Weights of a small GPT-style language model, trained from scratch on English Wikipedia.
Size: 12 layers, width 768, 12 heads of 64 (4 for keys and values), vocabulary 32768, 94.1M parameters.
Architecture: LayerNorm before each block, learned positions, biases, tied embeddings.
Training: a variant of Adam for these matrices, 749M tokens, 5713 steps.
MLP neurons of a small language model. Each row is named by its layer, matrix (up: input weights) and neuron, and shows model dimensions 400-527. Each number is 128 + 32 x the weight over its row's rms, rounded and kept within 0 to 255.
After each neuron's rows, "fires after" lists the tokens most often just before its 100 highest values on Wikipedia text that the model never trained on. A number after a token or word is its count.

L8.up793 [112 137 146 102  84  97 108 128  82 147 100 140 119 115 154  82 116 134 141 139 110 159  68 116 135  99 125 106 132 129 123 177 103 147 124 175 170 120 120 170 168 149 108  72  88  76 163 103 126 158  75  90 172 154  49 187 114 128 154 163 116 175 149  63 151 110 118  84 128 141 119  93 146 135  71 157 137 100 170  70 163 126 118 158 151 148 149 121 107 126 110 147 129 134 102 175 104 124 110 144  59 116 105 141 148 163 146 107 149 123 108 146 118 150 162 100 192 119  72 170 111 149 151 121  72 161 122 116]
fires after: "|" 47, " |" 11, " " 5, "2" 4

L8.up1799 [181  87 177  84 133 184 128 124 118 166 105  59  97 184  88 124 138 130 126  89 132  72 110 152 154  83  93 124 134 150  98 168 114 124 216 192 147  79 124 155 103 120 143 149  90 140 168 107 149 139  78 213 101 134 194 128  73  73 109 157 105 148 144 128 132 100 127 100 138 155 159  98 155 101  96  75 129 125 106 151 138 147  87  96  97 119 154 139 133 113 150 166 130 146 192 158 144 174 152 127 193 136  88 116 136  96 145 159 109 125 141 107 117 155 141  75 186 177  96 129 125 173 176 107 146  56  76 135]
fires after: " |" 46, " " 17, " |\n" 4

L8.up2623 [103 106 144 115 177  44  65 104 114 102 105 180 177 111 101 165 161 138 139 122 138  96 159 141 123 192  87 120 110 150 135  99 127 156 126 193 117 103 195  94 161 217 143 129 107  99 154  42 112  91 156 177 103 133 197 154 139 131 144 178 142 122 132 116  93 115 130  97 125 116 106 132 144 183  83  93 126 207 144  97 174 160 107 135  93 135 120 213  73 159 133 147 102 115 118 129 132 172  91 151 194 148 111  81 151 108 138 127 150  75 150 170 113 131 183 141 115 148 141 112 178 104  92 115 128 149  89  66]
fires after: " " 49, " |" 9, " (" 7, " of" 4

L8.up2580 [ 55 126 174 150 149 142 141 127 196 136  64 109 178 124 107 116 117 169 142 148 190  63 134  70  85  99 168 123 147  84 203 106 149 131 130 169 148 129 148 117 130 115 108 117 175  81 139 143 147 119 125 107 110 121  96 147 139  87  73  97 102 185 118 173 163  59 199 154  99 126 115 115 104 158 155 126  91 129  77 146 165 117  72 111 181 140 125 130 120  89 104 132 180 117 188 154 104 203 152 122 136  96 100 110  88 194  86 136 100 100 101 121  81 181 186 138 131 122  68 145  75 141 100 191  94 120  78 182]
fires after: " " 54, " $" 9, " (−" 6, ":" 5, " (+" 4

L8.up701 [178 119 105 160 133  93 160 129 134 112 136 136 123 115 112  91 114  90 144  70 136 121 120  90 151 134 106  88  82  97 123 155 115 137 134 130 163 113 169 117 141 124 147 130 156  74 133 108 145 146 120 115  96 154 183  91 117  97 167 108 192 143 136  84 128 119  86 194 125 182 149 156 119 154 151 184  53 134 176 152  97 158 162  81 124 159  71 183 147 137 160 111 168 127 125 124  97 107  69 108 118 145 112 119  85 165 136 114 131 189 138 133 130  68 154 162 146 108 143 112 112 157 114 117  98 106 132 103]
fires after: " " 37, "–" 9, " of" 4, " \"" 4

L8.up1403 [136  78 110 131 113 170 143 155 165 108  93 167 131 173 156 148  89 108  61 125  98 124 120 113 123 139  76  71 133 139 121 148 126 136 115 156 152 151  82  96 137 101 115  84 161 132 141  69 142 162  98 149 128 142  80 131 188 174 183 140 121 219 113 123 118 112 172 117  84 128 154 134 164  89  93 122 146 180 101 110 181 118 135 151 116 116 133  88 140 126  79 107 109  63 188  99 120 151 151 130 162 130 146 102 194 108 156 106 124 167 129 103  91 175 143 152 124 172 166 135 137 151  49 157 164  73 183 121]
fires after: " " 45, "|" 14, " |" 13, "–" 10

L8.up2162 [ 91  97 115 208 142  94 153 149 154 165 154 126 133 158 164 139  98 111  56 169 200 173 132 167  87 129 149 152 131 138  84 137 112 120 107 195 108 127 161  97 110  68  36 130 131 139  88  88 116  79  88 148  94 115 201 130 157  94 228 133 102  90 136  71 128 138 181 131 143 168 135 123 117 163  90 121 126 106 148 117 150 142 191 132 114 118 111 190 100 120 122 121 112 110 146 134 125 149 122 138 194 126 113 166 155 116  79 117  63 161 100 118 106 184 172 152 149 233 113 109 108  99  75 158 120 113 113 169]
fires after: "192" 22, "." 13, "199" 8, "200" 8, " " 5

L8.up2300 [162 137 147  98 114 107 142 132 120 110 136 120 145  97 133 133  75  54 153  31 127 125 118 134 160 117 163 128 103 152 109 180  96 147 151 109 121 164 149  95 148 145 177 138 145  92 118 166  89 146 137 110 176 114 113 125 140  63 134 157  93 168  89  84 143 120 160 137 157 168 184 142 122 150 107 177  79 136 111 158 118  81  80 115 128 151  74 150 103 151 117 143 150  80 129 171 138 103 122 110 160 127 165 131 159 102 142 120 170 134 109 150 125 127 154  35 199 136 113 110 169 113 137 115 107 153 109 119]
fires after: "200" 18, "201" 17, "199" 9, "198" 9

L8.up1390 [102  80 121 133 153 108 144 124 116 177 111 108 134  69 160 114  77 128  99 119 112  27  91  84  77 115 159 130 135 166  95 162 103 169  87 113  89 129 139  98 152  87 167 148 143 198 138  68 132 156 150 132 105 144 104 151 183 173 206 102 144 120  96 127  80 112 182 124 121 167 167 112 134 174 134  24 114 155  78  77  91  88 124 154 136 151 125  64  90 141 158 120 161 112 120 157 150 135 138 173 173  97  79 174 116 118 164 153  94  58 112 139  64 103 137 113 153 149 116 163 141 141 142 125 131 133 149 125]
fires after: " |" 32, " /" 21, " " 13, " (" 11

L8.up1607 [ 86  99  95 150 118 141  94 125 197 124  77  45  84 171 108 122 112 117  60  85 120 140 108  90 119 117 168 101 100 126 129 138 129 136 130 160 184 178 169 180 138 116 128 167 121  98 115 115  66 130 117 121 127  60  99 142 170 148 183 114 109 172 114  86 132 120 138 111 102 136 136  98 120 154  94  70 152 114 133 164  97 137 115 148 126 138 113 153 208 118  87 160 167 172 130 130  88 121 157 129 205 164 128 167 176 147 172 119  66 120 136 225 121 166 203  79  87 160 144 122 125 140 121 104 129 129  64 140]
fires after: " |" 66, " /" 10, ";" 4

L8.up1762 [131 135  92 190 150 152  72 168 123 146 106  62  98  94  92  95 164 159 155 149 123  64 110 144  76  56 111 107  63 142 196 136 132  79 123 162 116  92 159 113 155 109 158 153  91 160 140 127 133 109 117  63 107 102 126 118 186 107 202 132 159 140  58 147 164 159 110 157 120 125 135  95 187 145 124 136 170 137  95 203 130 163 137 149 147 101 130 194 123 178 160 170 133 170  71 149 131 124 131 171 156 112 164 147 140 132 137 134 101 150 144 103 181 178 109  89 147 111  82 117  50  84 108 110  91 149 159 129]
fires after: " " 45, " |" 8, "°N" 5, " Lawrence" 5

L8.up1432 [ 65 163 182 173 135 111  98 132 145 169  79 116 101 136 120 168 100 107 124  83 143 136 125 101 116  65  92 119 135 109 164  99 148 118 118 120 170 145  81 176 176 111  95 153 138 103  62  67 102 184  70 105 124  45  88  98 130 120 170 114 106  94 106 146 191 192 117 112 165 118 144 125 127 103 106 106 121 153 104  98  97 195  79 174 133 142 160 145 169 135 133  88 156 119 159 207 134 140 155  95 144 111 143  90 132 151 133  55 130 128 148 123 137 111 145  92 224 147 108 167 133 144  33 156 116 132 128 155]
fires after: " " 48, " (" 16, " |" 9

L8.up267 [147  98  89 195 161 157  91 135 103 126 151 134 144  62 167 136 138 131  94 152  70 121 111 175 127  90 118 117 108 145 107 195  76  96 179 176 130 185 126 144 136 130 156  94 105 107 140 148 100 111  91  91 160  89 154 172 116 132 114 111 130 138 135 166 190  98  79  77 195 140 102  85 140 167 102  46 102 144 192  85 183  78  74 143 158 188 205 128  82 117 126 164 120 163  99 142 131 212 163 149  90 170 101  44  85 173  86  99  95 103  65 116 153 175 190 132 199 154  98 154 108 144 113 130 135 142 130 124]
fires after: " |" 33, "." 23, "," 6

L8.up1384 [153  62 121 117  84 115 154 110  98 167  84  97 163 107 175 150 145 129 165  91 162 125 192 154 200  91 182 149 115  79  89 140 126 100 170 120  91 122 128 144 120 130 109 102  70 135 105 142  95 122 187 101 147 204 137  86 116 135 139 126 161 147 121 106 129 164 107 111  96 119  83 102 146  83 137  76 111 125 116 155 112 148  99 123 105 122 123  77  88 126 166 101 164 147 154 179 149 147  98  74 169  87 191 160 229 196 140 120 133 118 184 161 150 160 120 106  94 218  82  89 138 127 100 158 115 137 136 160]
fires after: " |" 58, " " 7, " (" 5, "ator" 4

L8.up1320 [123 156 112 115 148  54 150 145 142 133  86 117 117 184 146 134 131 161 115 114 144 152 180 104 158  71 161 157  69 105 101  78  99 159  96 132 121 146 121 138 109 159 168 180 107 152  63 129 102 107 115 108 137  84 123 126 177  77  95 139 131 154 129 167 105 136 192 125 141 162  69 118 155 120  86 137 136  84  94 153 136 154 136 119 109 181  89  95  64 137 158  68  37 155 130 176  94 114 106 122 144 125 123 143 155 135 150 146 180 136  70  61 133 148 126 133 139 105 129 130 146 171 130 102  98 182 125 115]
fires after: " " 39, " |\n" 16, " the" 4, " for" 4

L8.up1039 [211 151 124 108 125  70  65 108 107  87 112  95 122 137  92 183 176 119 106 109 156 162 130  80 129 104 168 106  99 106 146  82 135  70  94 126 146 239 201 174 175 126 151 133 119 130 169 149  61 104 116 103 102 161 149  86 123  37 213 126 140 100 161 100 143 124 161 110 151  90 195 150 137 154 158  74 187 134  70 128  79 162 162 150 109 140  83 158 165 219 149 120  98  88  88 106  81 116  83 177 169 157 116 165 191 168 111  82 116 135 117 146 105 146 121 126 206 126  95 101 100 112 147 100 124  66 139 170]
fires after: " " 46, ":" 13, " |" 7, " (" 4

L8.up1906 [155 117 157 118 108 165 128  73 121 162 184 139 132 173 140 155 111 130 106 170 116 151 100 118 174 150 143 122  90  96  85 110 137 172 160 125 200 131 136 114 169  76 156 142 153 127 164 174  96 124 154 131 104 103 178 145 136  98 190  90 115 199  45  89 104 157 150 106 174 124  91 113 117 132 131 118 118 136 153 134 120 131 121 115 102 110 142 123 145  55  98  67 124 151 128 180 125  73 100 138 165 127 111 129 143 131  63 153  58  95 136 120 102  98  98  99 174 153 216 115 135 141 162 133 138 155 141 116]
fires after: " " 62, "/a" 11, "1" 6, "0" 5

L8.up1332 [145 194 144 164 152 161  83 154 100  70 116 106  65 116 126 144 109 157 148  89 119 107 142 171 147  60 143 179 100 157  70 116 119 106 134 158 204 160 148 154 128  96  97 141  85 194 145 111  46 134  98 145 128 147 162 118 119 150 149  99 164 150 145 163 151 131 118 123 125 107 151 134 108 147 108 121 133 164 154 155 173 178  98 105 139 121 174 117 113 126 114 111 126  93 124 150 135 149 191 136 161 101 166 151 168 151 110 133 154  95  99 106 132 146 160 124 201 149 197 126 200 102 123 161 107 120 118 121]
fires after: " |" 54, " /" 7, "|" 4, "," 4

L8.up1281 [140 160 179 132 111 180  99 103 138 110 148 102 226  69 103 156  95 133 124 151 131 135 170 173 125 101 125 106 165 102 126 146 107 161 116 119 174 188  66 124  86  74 160  99 151 124 174  95  92 174  82  60 129 142 178 130 100 142 156 138 230 159  67 153 105 117 129 113 104 154 114  88 166 111 115  76 168 153 118  49  65 165 144 186 156 122 147  94 183 164 138 138 187 141 107  99 111 162 118 146 138 122 138 167  99 132 102 143 143 138 149  84 158 179 124 103 199 173 136 106 147 159 134 108 125 119 119 176]
fires after: " " 52, ";" 15, "." 13, ":" 5, "–" 5

L8.up602 [136 175 113 212 122 100 156 190 149 143 109 117 151 148 153 141 101 124 171 154  97 122 106 138 161 114 104 132 110  73 162 144  95 170 113 143 111 112 176 151 124 138 120 122 103 181  85  79 157 157  95  75 101 129 101 118 181 123 112  58 143 138  94 142 113 105 145 166 129 196 100 135 139 120  88 186 130 164 132  63 112 138  60 121 120 136  95  91  68 188 118 115 142 123 161  98 123 174  47 103 156 157 136 116 141 175 145 109 130  89 182 109  83 135 125 116 160  93 138 102 136 173  56 124 177  87  73 148]
fires after: " " 75, " (" 13

L8.up285 [ 80 144 121 142 116  70 190 135 159 150 140  64 138 163  92 172 113 134 157 143 166 165 142 161 175 105 208 115 201 166 136 129 108 126 137 136 205 114 119 139 166 132  57 129  92  99 143 144 169  73  92 191 201 123  65 134  93 149 132 127 136 152 112 155 151 181  73  83 108 146 163  68 120 109 109 125 189 161  75 165 124 187 132 100  95 145  94  74 100 164  94 133  86  77 121 194 118 132  58 132 109 206 102 180 156 165 124 109 139 109 145 160 165 144  79 119 154 115 131  54 132 145 129  99  79 132  92 157]
fires after: "|" 41, "-" 12, "," 12

L8.up34 [132  78 178 128 123 173 134 124 107 131 153 134 124 139 145 148 164 120 140 132 178 118 134  94 139 107 122 126 125 177  81 167  89 144 136 139 130 176 205  97 132 146 134 131 105 121  74 112 164 104 161  96 143 145 107  81  80 102 122  60 119 130 142 131 109 110 140 153 131 138 140 132 107 139 103 146 161  99  89 123 106 139 189 119  93 169 116  76 194 118 137  93 199 127 141 113 143 143 144 163 217  83 206 156 130 118  95 125 113 121 167 132  94 142 170  62 193 192  70 133 123  85 198 104 146 134 126 130]
fires after: " " 58, " −" 21, "5" 5, " +" 5, "3" 5

L8.up11 [ 97 132  94  94 110 118 150 137  78 126 111 107 180 123 129 163 172  88 130 113 136 100 116 147 145 158  89  57  69  94 121 137 134 133 116 181 140 171 148 153 110 152 138 154 151 142  84 102 116 126  83 149 120 154 130 119 137 133 153  78 118 157 104 135 156 106 161 198 145 121 121  98 106 145 117 130 171 144 136 143 158 125 132  95 178 136 154  56 129 105 113 130 108 177 125  97 104  92 126  87 182  85 126 153 100 141  89 151 109 177 103 115  48 123 172  95 194 125 101 140 149 128 108 151 133 150  87 101]
fires after: " " 48, " June" 7, " December" 7, " August" 6, " $" 6, " November" 5

L8.up2552 [143 150 112 184  67 123 114 164 131  90  89 162 170 130  85 101 131 106  92 148 121 114 164 165 152 150 112 105 108 198 124 204 141 158 164 122 123 139  73 115 146 172 102   9 132 109  83 126 158 130 146 141 133  96  74 157 203  85 164 149 126 139 115 133 121 112 207  93 111 170 124 165 157  63 128 141  97 186  90  99 108 162 145 159 107 107 158 144  93 155 129  83 160 134  82  78 134 155 125 129 100 104 107 123 168 145 137 104 161 109 113 216 148 185 196 135 115 134 114 128 112 120 117 138 136 108 117  88]
fires after: " " 34, "|" 25, " (" 15, " |" 7, "7" 6, "6" 4

L8.up2118 [112 150 177 136 101 192 103 130 120 115  35 161 211  40 125 148 152 122  93 116 138 121 140 116 117 150 169  99 144 144 148 134  85  96 132 149 136 118  86 109  86 110 124 165  92 110  85 135 143 141 186 168 153 110  89 110  78  83 122 149  78 120  64 122 140 142 142 162 131 137 123 139  91 143  88 175 145  96 175 105 157 130 176 153 105 142 163  92 192  82  92 128 122 154 133 131 124 146 161 112 106  97  86 109 187 155 121 110 115 162 112 155 130 115 168 151 162 164 169 122 166 124 166 162 148  96 123 146]
fires after: " " 55, " |" 15, "." 8, "–" 7

L8.up1522 [184 106 124 101 115 116 179 189 105 107 129 116 125 153 180 184 134 135 174 105 121  74 137 152 163 131 163 130  91 116  97 102 108 107 118 128 128 175 172 104 134 207  91 141 160  65 118 157 155 113 115 102 102 141 105 156  85 164 123  99 156 120 127  96  98 111 228 170 195 168 100  85 139 111  97 136 100 164 115 128 154 126 104  76 126 124 156 122 121  53 132 163 112 101 173  71  96 127 157 156 167 117 124  88  80 206 152 149 102 134 134  59  97 116 102  58 107 120 111 200  85 132 160 148 156 154 113 158]
fires after: " " 49, " $" 13, " (" 8, " |" 6, "." 4, "$" 4

L8.up2095 [106 112  92 123 136 142 141 120  63 119 149 169 143 158 133 110 137 142 127 140 135 135  44  86 153  90 123 126  91 160 117  82 121 133  92 127 123 166  95 123 128 202 173  95 116 111 130 157 127 159 119 133 167 160 125  70  74 128 152 201 133 119   0 137 148  78 156 121 105 175 147 164 142 139 105 124 105 139  82 127 103 164 103  76 109 152 160 117 121  65 107 136 127 116 141  77 119 131  71 110  86 163 160 105  97 110  74 118 132 167 128 144  71  98  67  34 130  60 138 104 167 116 120  72  93 115 143 114]
fires after: " " 59, ";" 9, "." 7

L8.up1405 [ 94 121 114 101 203  51 110 156 128 176  78 161 124 109 162 126 128 121 141 152  97  72  98 115  99 168 109 130  76  76  75 135  68 150 110 127 138 166 128  80 128 125 128 138 162 167  99 103 114 149 123 111 103  74 114 191 161  44 148 110 118 164 121  98 156 100 148 159  97 178 104  84 104 136 116 186  98 112 122 141 120 187  99 143 116 135  85 138  96  60 120 160  91 153 187 132 108 163  92 193 170  87  98  90 103 158 124 145 137 123 103  86  89 175 126  85  89 145 140 114 114 171  87 116 159 129 108 116]
fires after: " " 54, " (" 39

L8.up2375 [102 126 147 128 133 102  85 136 101 190 154  67  69 111 119 143 134 178  90 149 186  97 118 153 142 140 159  74 169 111 124 100  97 142 181 201 149 134  65  89 104 135 108 153 149 154 110 116 128 166  92 153 113  95 150 149 154  87 175 174 154 160  94 145 169 107 114 113 120 143  98 120 130 146 118  97 155 153 126  71 104 131 116 122 149 158 109 166 215  93 172 147 149 141 155 118 143 217 130 152 160 153 122 148 166  78  97 110 135 152 133 170 149 158 151 134 155 179 169 104  89 144 145 111 154  68  71 148]
fires after: " |" 50, "6" 7, "4" 5, "62" 4

L8.up1389 [180 100 168 134 138 117 125  91 151 115 105 181 143 130 166 104  76 128  87 118 136 129 113  96 178 171  83 109 116 186 102 152 110 104 160 162 143 162 104 156  85  84 156 148 149 110 146 136 159 113  96 158 168 117 151 116 115 155 138 135 120 144  88  98 107  95 130 155 154 167 125 231 126 129  92 149 144 109 168 137 159  80 124 114  87  95 121 146 111  96 127 129 150 147 109 180 110 167 129 129 138  82 130  32 106 184 172 117 133 112 144 166 134  95 120 137 168 170 201 140 177 156  96  98 131 133  68 133]
fires after: " " 45, "|" 20, " |" 11

L8.up1772 [115 123 139 154 155 173 109 133 117 119 131 114 133 130 172 147 102 116 111 101 121 150  88 123 129 165 114 169 139 158 139 137  86 122 178 137 154 182 175 170  98 150 120  49 141 125 160 161 155 140 153 143 108 143 109 127 199 105 138 126 119  96  85 169 165 160 112 119 127 136 134  84 161 165 140 114  99 160 186  96 106  95 156 129 116 117 190 106 106  96 119 140 171 123 156 149 128 113 116  84 157  97 132 161 140 194 106  90  51  85 102  96 130  90 155  90 124 112 154 133 144 151  51  90 183 148 143 163]
fires after: "1" 39, "0" 25, "2" 14, "3" 6, " " 6

L8.up1734 [115 135 127 148 128 101  52 161 109 135 102  71  89  87 139 137 111 108 124 145 185  67 153 129 160 146 136  95  92 146  93 133 148 106 138 159 170 116 171 135 203 151 132  30 139  96 181 191 147 178 135 118 130 146 119 136 127 143 124  60 122 127  46  87 104 142  60 138 106 126 107 171 157 112 109 120 196 116 111 124 124 163  54 134 117 116 133 169  66 164 101 107  90  79  56 151 147 136 144  64 119 152 128 131 174 101 111  91 114 132 128 139 149 152 103  95 146  99 189 117 102 102  94 102 152  59 169  90]
fires after: " " 49, "|" 13, " (" 13, "," 4

L8.up337 [179 179 175 194 163 157 144 123 123 172 142 177 123  99  69 144 126  81  82 106 116 112 105 148 126 174 121  86 143 135 161 156 129 160 137 176 148 106  93 171  89  93 149 129 129  90 157 105 169 214 117 168 140 120  84 118 105 106 181 113 145  91 102 140  66 148  62 123 125 145 144 145 109 147 117 103 149 121  61 117 114 164 109  97 138 147 202 153 149  50 150 125  78 149 143 136 135 141 149 113 100 101 164 124 174  88 158 132  65 166  96  79 135  75 133 173 169 161 154 138 124 120 136 117 113  77  89 149]
fires after: " |" 51

L8.up2405 [ 55 170 169 152 174  67 106 128 133 128 122  84 175  78  97  94 172 113 115 148 171 135 137 110 110 119 128  99  54 141 150 163 180  91 128 145  90 114 148 169 141 112  83 166  71 100 134 147 110 175 116 109 102  75  91 120 135 134 182 105 110 129 134 135 127 104 153  85 111 124 132 133  83 150  93 124 118 116 121  89  36 205  99 182 116 136 144  69 150  88 144 128  72 122 123 192 116 112  99 160 188 136 125 142 100 112 129 111  58  78 123 128  97 131 138 108 153 110  88  85 123 130 156 149 155 161 102 103]
fires after: " |" 47, " /" 13, " " 8, "," 4

L8.up2473 [178 139  98 143 111 104  99  91 132 170 131 120 169  82  82  90  84 177 140 126 125 107  89  86 150 193 109 129 116 117 148  90 142 167 151 135 142 163 137 175 157 116 108 128 134 133 118 122 126 155  81 150 116 146  98 182 141 153 159 146 169 138  75 143 174 117 150  74 157 144  94 115 211  90 129 104 183 124 166 112 153 143 132 151 197 114 120 105 106 151 161 141 114 124 118 137 150  89 134 143  97 199 112 133 127 119 106 143 160  92 127 172 125 170 150 107 179 174 116 159 109 105  91  62  66  97  86 136]
fires after: " " 34, "|" 15, " |" 11, "–" 7, "2" 5, "3" 5

L8.up1365 [163  88 152 143 180 108 113 132 114  97 114 127 167 117  98 188 163 120  99  94 151 178 115 109 127 122 151 103 130 124 123 125 181  93 103 134 116 143 129 134  92 124 126 170 127 114 152 110 120 192 120 133 126 105 133  89 148  75 166  80 179 128  97  93 121  94 148 156  93 148 138  64 109 146  98 166 165 131  90 101 128  92 156 142  66 159 102 107 133 107 138 118 101  93 156  96 151 164 158 176 188 108 127 159 132 109  97 126 115 148  75 161 177 150 159 186 155 229 115 165 131 107 153 163 164 143 150 167]
fires after: " |" 38, "|" 12, " second" 8, " first" 7, "." 7, " " 5

L8.up1130 [ 82 103  95 164 121 116  93 123  89 112 149 166 158 120 180 189 152  87 151  61 119 150 119 157 149 109 147  85  98 114 129 140 141 113 147 168 195 194 125 169 154 117  79 139 152 122 137 115 139 136 163 114  81 138 131 129 111  88 107  79 167  72 150 138 130 140 178 174 124 114 132 108 165 111 110 105 162 136  91 196 138  92 129 183 110  56 151 154 128 167 117 184 162 111 110  94  99 138 108 190 177  79  88 165 144 144 127 193  88 188 127 130 155  71 142 130 143 182 173 101 104 139 117 110 123  99 156 109]
fires after: " " 80, "." 8, "-" 4

L8.up2074 [118 147 140 134 151  98 153 101 132 180  78 124 188 123 105 107 165 143 161  99 148 125 122 114  87 148 167 132  97  93 130 195 102  74 153 137 153 131 162 103  70 102 159 150 176 212 124 151  70 143 142 218  65 194  85  97 119  87 170 110 145 103 101 182 154  73 106  92 129 106 121 151 122 161 124 107 138 129 115 104 178 110 142  89  90 121 132 110 102 107 105  83 142 177 192 111 122 148 132  65 161  89 160  97 132 137 113 128 125 172  64 156 116 225 142 136 152 148  69 110 188 124 122 121 132 131 124 158]
fires after: " " 70

L8.up616 [102  92 169 111 147 119 105 152  70 102 164 113 174 173 115 138 101 128  81  72 102 122 150 142 110 143 163  87 134 130  83 153 107 133 181 127 117 149 208 139 102 154 111  83 145 124 188  80  98 174  67 142  90 106  86 137 190  87 130 119 132  66 155 164 131 131 176 146 134 117 130 129 136 131 120  46 148 143  71 169 134  79 193 105 187 175 204  89 118  80 204 130 139 129 133 202  74 120 135  81 200  80 108 113 138 164 158 171  84  71 113  94 117 128 146 102 160  81 182 132 150 211 111 113 136 101  42 122]
fires after: " |" 38, " /" 16, ":" 11

L8.up2499 [176 116 151 125  83 129 115 127 153 181 156 110 136 148 192 130  84  74 108  59 120 137  96  76 147 134 116 149 139 152  93 154  87 141 136 121 101 162 211 128 153 123  89 113 167 131 106 113 114 150 117 114  74 106 119 103 196 158 128  52  98 138  68 120 162 133 106 201 107 143 127  98 157 161  98 148 122 107 148 145  69 129  91 158 137 105 146 118  99 151 110 158 148  94 114 119 115 164 178  85 174 157 136 140 133 176 114 169  32  85 101 149 137 180 190  57 162 124 101  93 135 195 125 125 183 113  86  89]
fires after: " " 51, " |" 26, " (" 9

L8.up1340 [109  96  88 146 154 112 100  90 108 173 143  90 156 119 160 108 137  69 119 126 148 141  41  57 100 159 127 154 140 152 152  85 144 150  70 144  85 177 124 205 141 146 106 173 121 181 115 129 122 149 133 126 136 100  92 145 166  52 212  94 154 154 100  67 116 149  93 141  56 155 104 148 130 124 116 118 109 109 121 133 169 177 117 158 122 167 116 183 159  92 122  90 173 135 150 200 124 152 154 122 164 128  90 162 131 130 122 133  58  94 121  97 121 154 149  78 159 109 146 139 111  99  99 135 118 132 137  94]
fires after: " " 49, " |" 35, "–" 4

L8.up1947 [129 142 100 178  88 115 123 155  81 198 119 145 106 152 144 182 144 160 102 168 187 131 133 118  76 104 153 135  86  77 115 152 173 143 169 143 102 105 135 154 136 173  80  97 198 113 152  87 136  90 113 132 157  76  78 126 187 157 129 148 144  94 138 151  91 182 165 100  86 120 115 159 156  98 110 143 139  93 130  57 151 127 157 159 155 127  78  93  75 127 126 165 151 119 142 163 123 140 114 118  64  74 187 134 108  80  86  30  82 113 108 104 110 156 134  86 131  89 128  59 129 153  93  82 112 154 125 132]
fires after: " |" 26, "|" 17, "4" 9, "3" 7, " " 6, ";" 5

L8.up1659 [164 151  75 118  90 166  95  83 155 122  82  56 112 138 187 200 118 127 126 169 146 132 133 109 158  82 166  64 121  95 127  59  78 109 148 184 178 155 167 109 230 126  98 163 155 147 106 132  82 188 125 101  88 201 151 143 155  86 152 121  88 121 101 117 124 117 169 146  55 149  91 147 131 139  99 127 122 131 140 115 176 119 101  97 125 159 104 117 184 116 154 161 122 104 133  87 158  86 122 155 187 138 153 107 109 141 160 161  95 100  86  83 142 114 156  76 102 160 125  46  92  96  96 114 120 146  32 126]
fires after: ")" 18, " $" 17, " " 14, " |\n" 7, " £" 6, " Win" 5

L8.up940 [150  77 101  88 158 148 151 146 128 101 132 151 166 156  95  95 142 102 172 155  94  57 156 111 136 100  95 132 117 162 115 119 113 131 145 116 174 120 177 139 110 100 153 141 126 139  88 142  87 142 129 188 161 107  99 105 118 166 112 138 173 151 164  85 107  48 117  69 138 103 130 103 163 109  85 176 100 156  98  93  99 152 101  90  98 117 114 128 120 114 106 145 117 123  94 143 121 193 103  80 151 150 106 122 114 130 112 142 118 124 140 143  85 131 189 143 152 157  80 139 141 139 171 116 147  97 124 112]
fires after: " " 43, " |" 21, "–" 6, " on" 4

L8.up606 [ 74  88 137 157  80  95 140 133 156 113  56 140 167 112 108 189 176 158 161 109 114 136 128 146 151  44 177  93 135 127 114 121 146 118 206 220 195 109  74 166  78 175 117 102 102 130  76 117 150 139 110 103 133 152 130 142 178 127  88 133 140 167 104  90 110 109 137  97 115 133 118  54 128 117 112 136 159 130 110 106 122 114  84 143 148 134 158  94 109 113 103 144 160 149 100  98 108 126 137 128 101  93 168 141 125 142 138 127 151 123  60  59 115 161 215  98 127 173  93 110  70 164  85 152 146 107  80 148]
fires after: "," 18, "." 12, " F" 7, " U" 7, " C" 6, "|" 5

L8.up212 [ 88 126 137 133  56 145 156  90  70 148 123 117 134 141 159  89 130 132 118 143 149  95 113 129 120 168 173  77 207 106 105 165  75 128 123 153 193 131 149 122 210 125 150  81 107 136  45 149 139  88  92 100 149 156 141 124 166  72 124 114 152 167  77 112 105 116 121 136 173 148 146  97 146  88 122 120 143 166 131 142 173 128 158 113 105 112 174 142 125 171 114 154 143 124 176  96 100 101  91 169 158 140 150 110 134 116 107 175 113  79 140 101 108 166 159 109 103 193 119  87  77  84  87 143 162 151 106 140]
fires after: " " 43, "–" 7

L8.up404 [150 116 140 135  86  83 150 111 152 151 144 174 137  96  79 152 124  87  68  90 163 140 117  89 185 132 141 135  95 113  98 126  27 145 145 150 159 153  95 140 178 148 141  91 159  84 135 155 101 123 126 189 159 113 132 155  81 188 129 106 106 151 105 136 164 107 127 159  77 170 151 200 102 122  93 132 139  91 154  89  98 114 151 145 145  98  91 142  90 143 152 146  87 121 167  40 124 122 135 129  76 117 143  72  86 159 114 142 131 148  79 148 102 129  80 148 148 125 178 150 165 137 127 124 122 137 131 115]
fires after: " " 36, "|" 24, " |" 15, "–" 7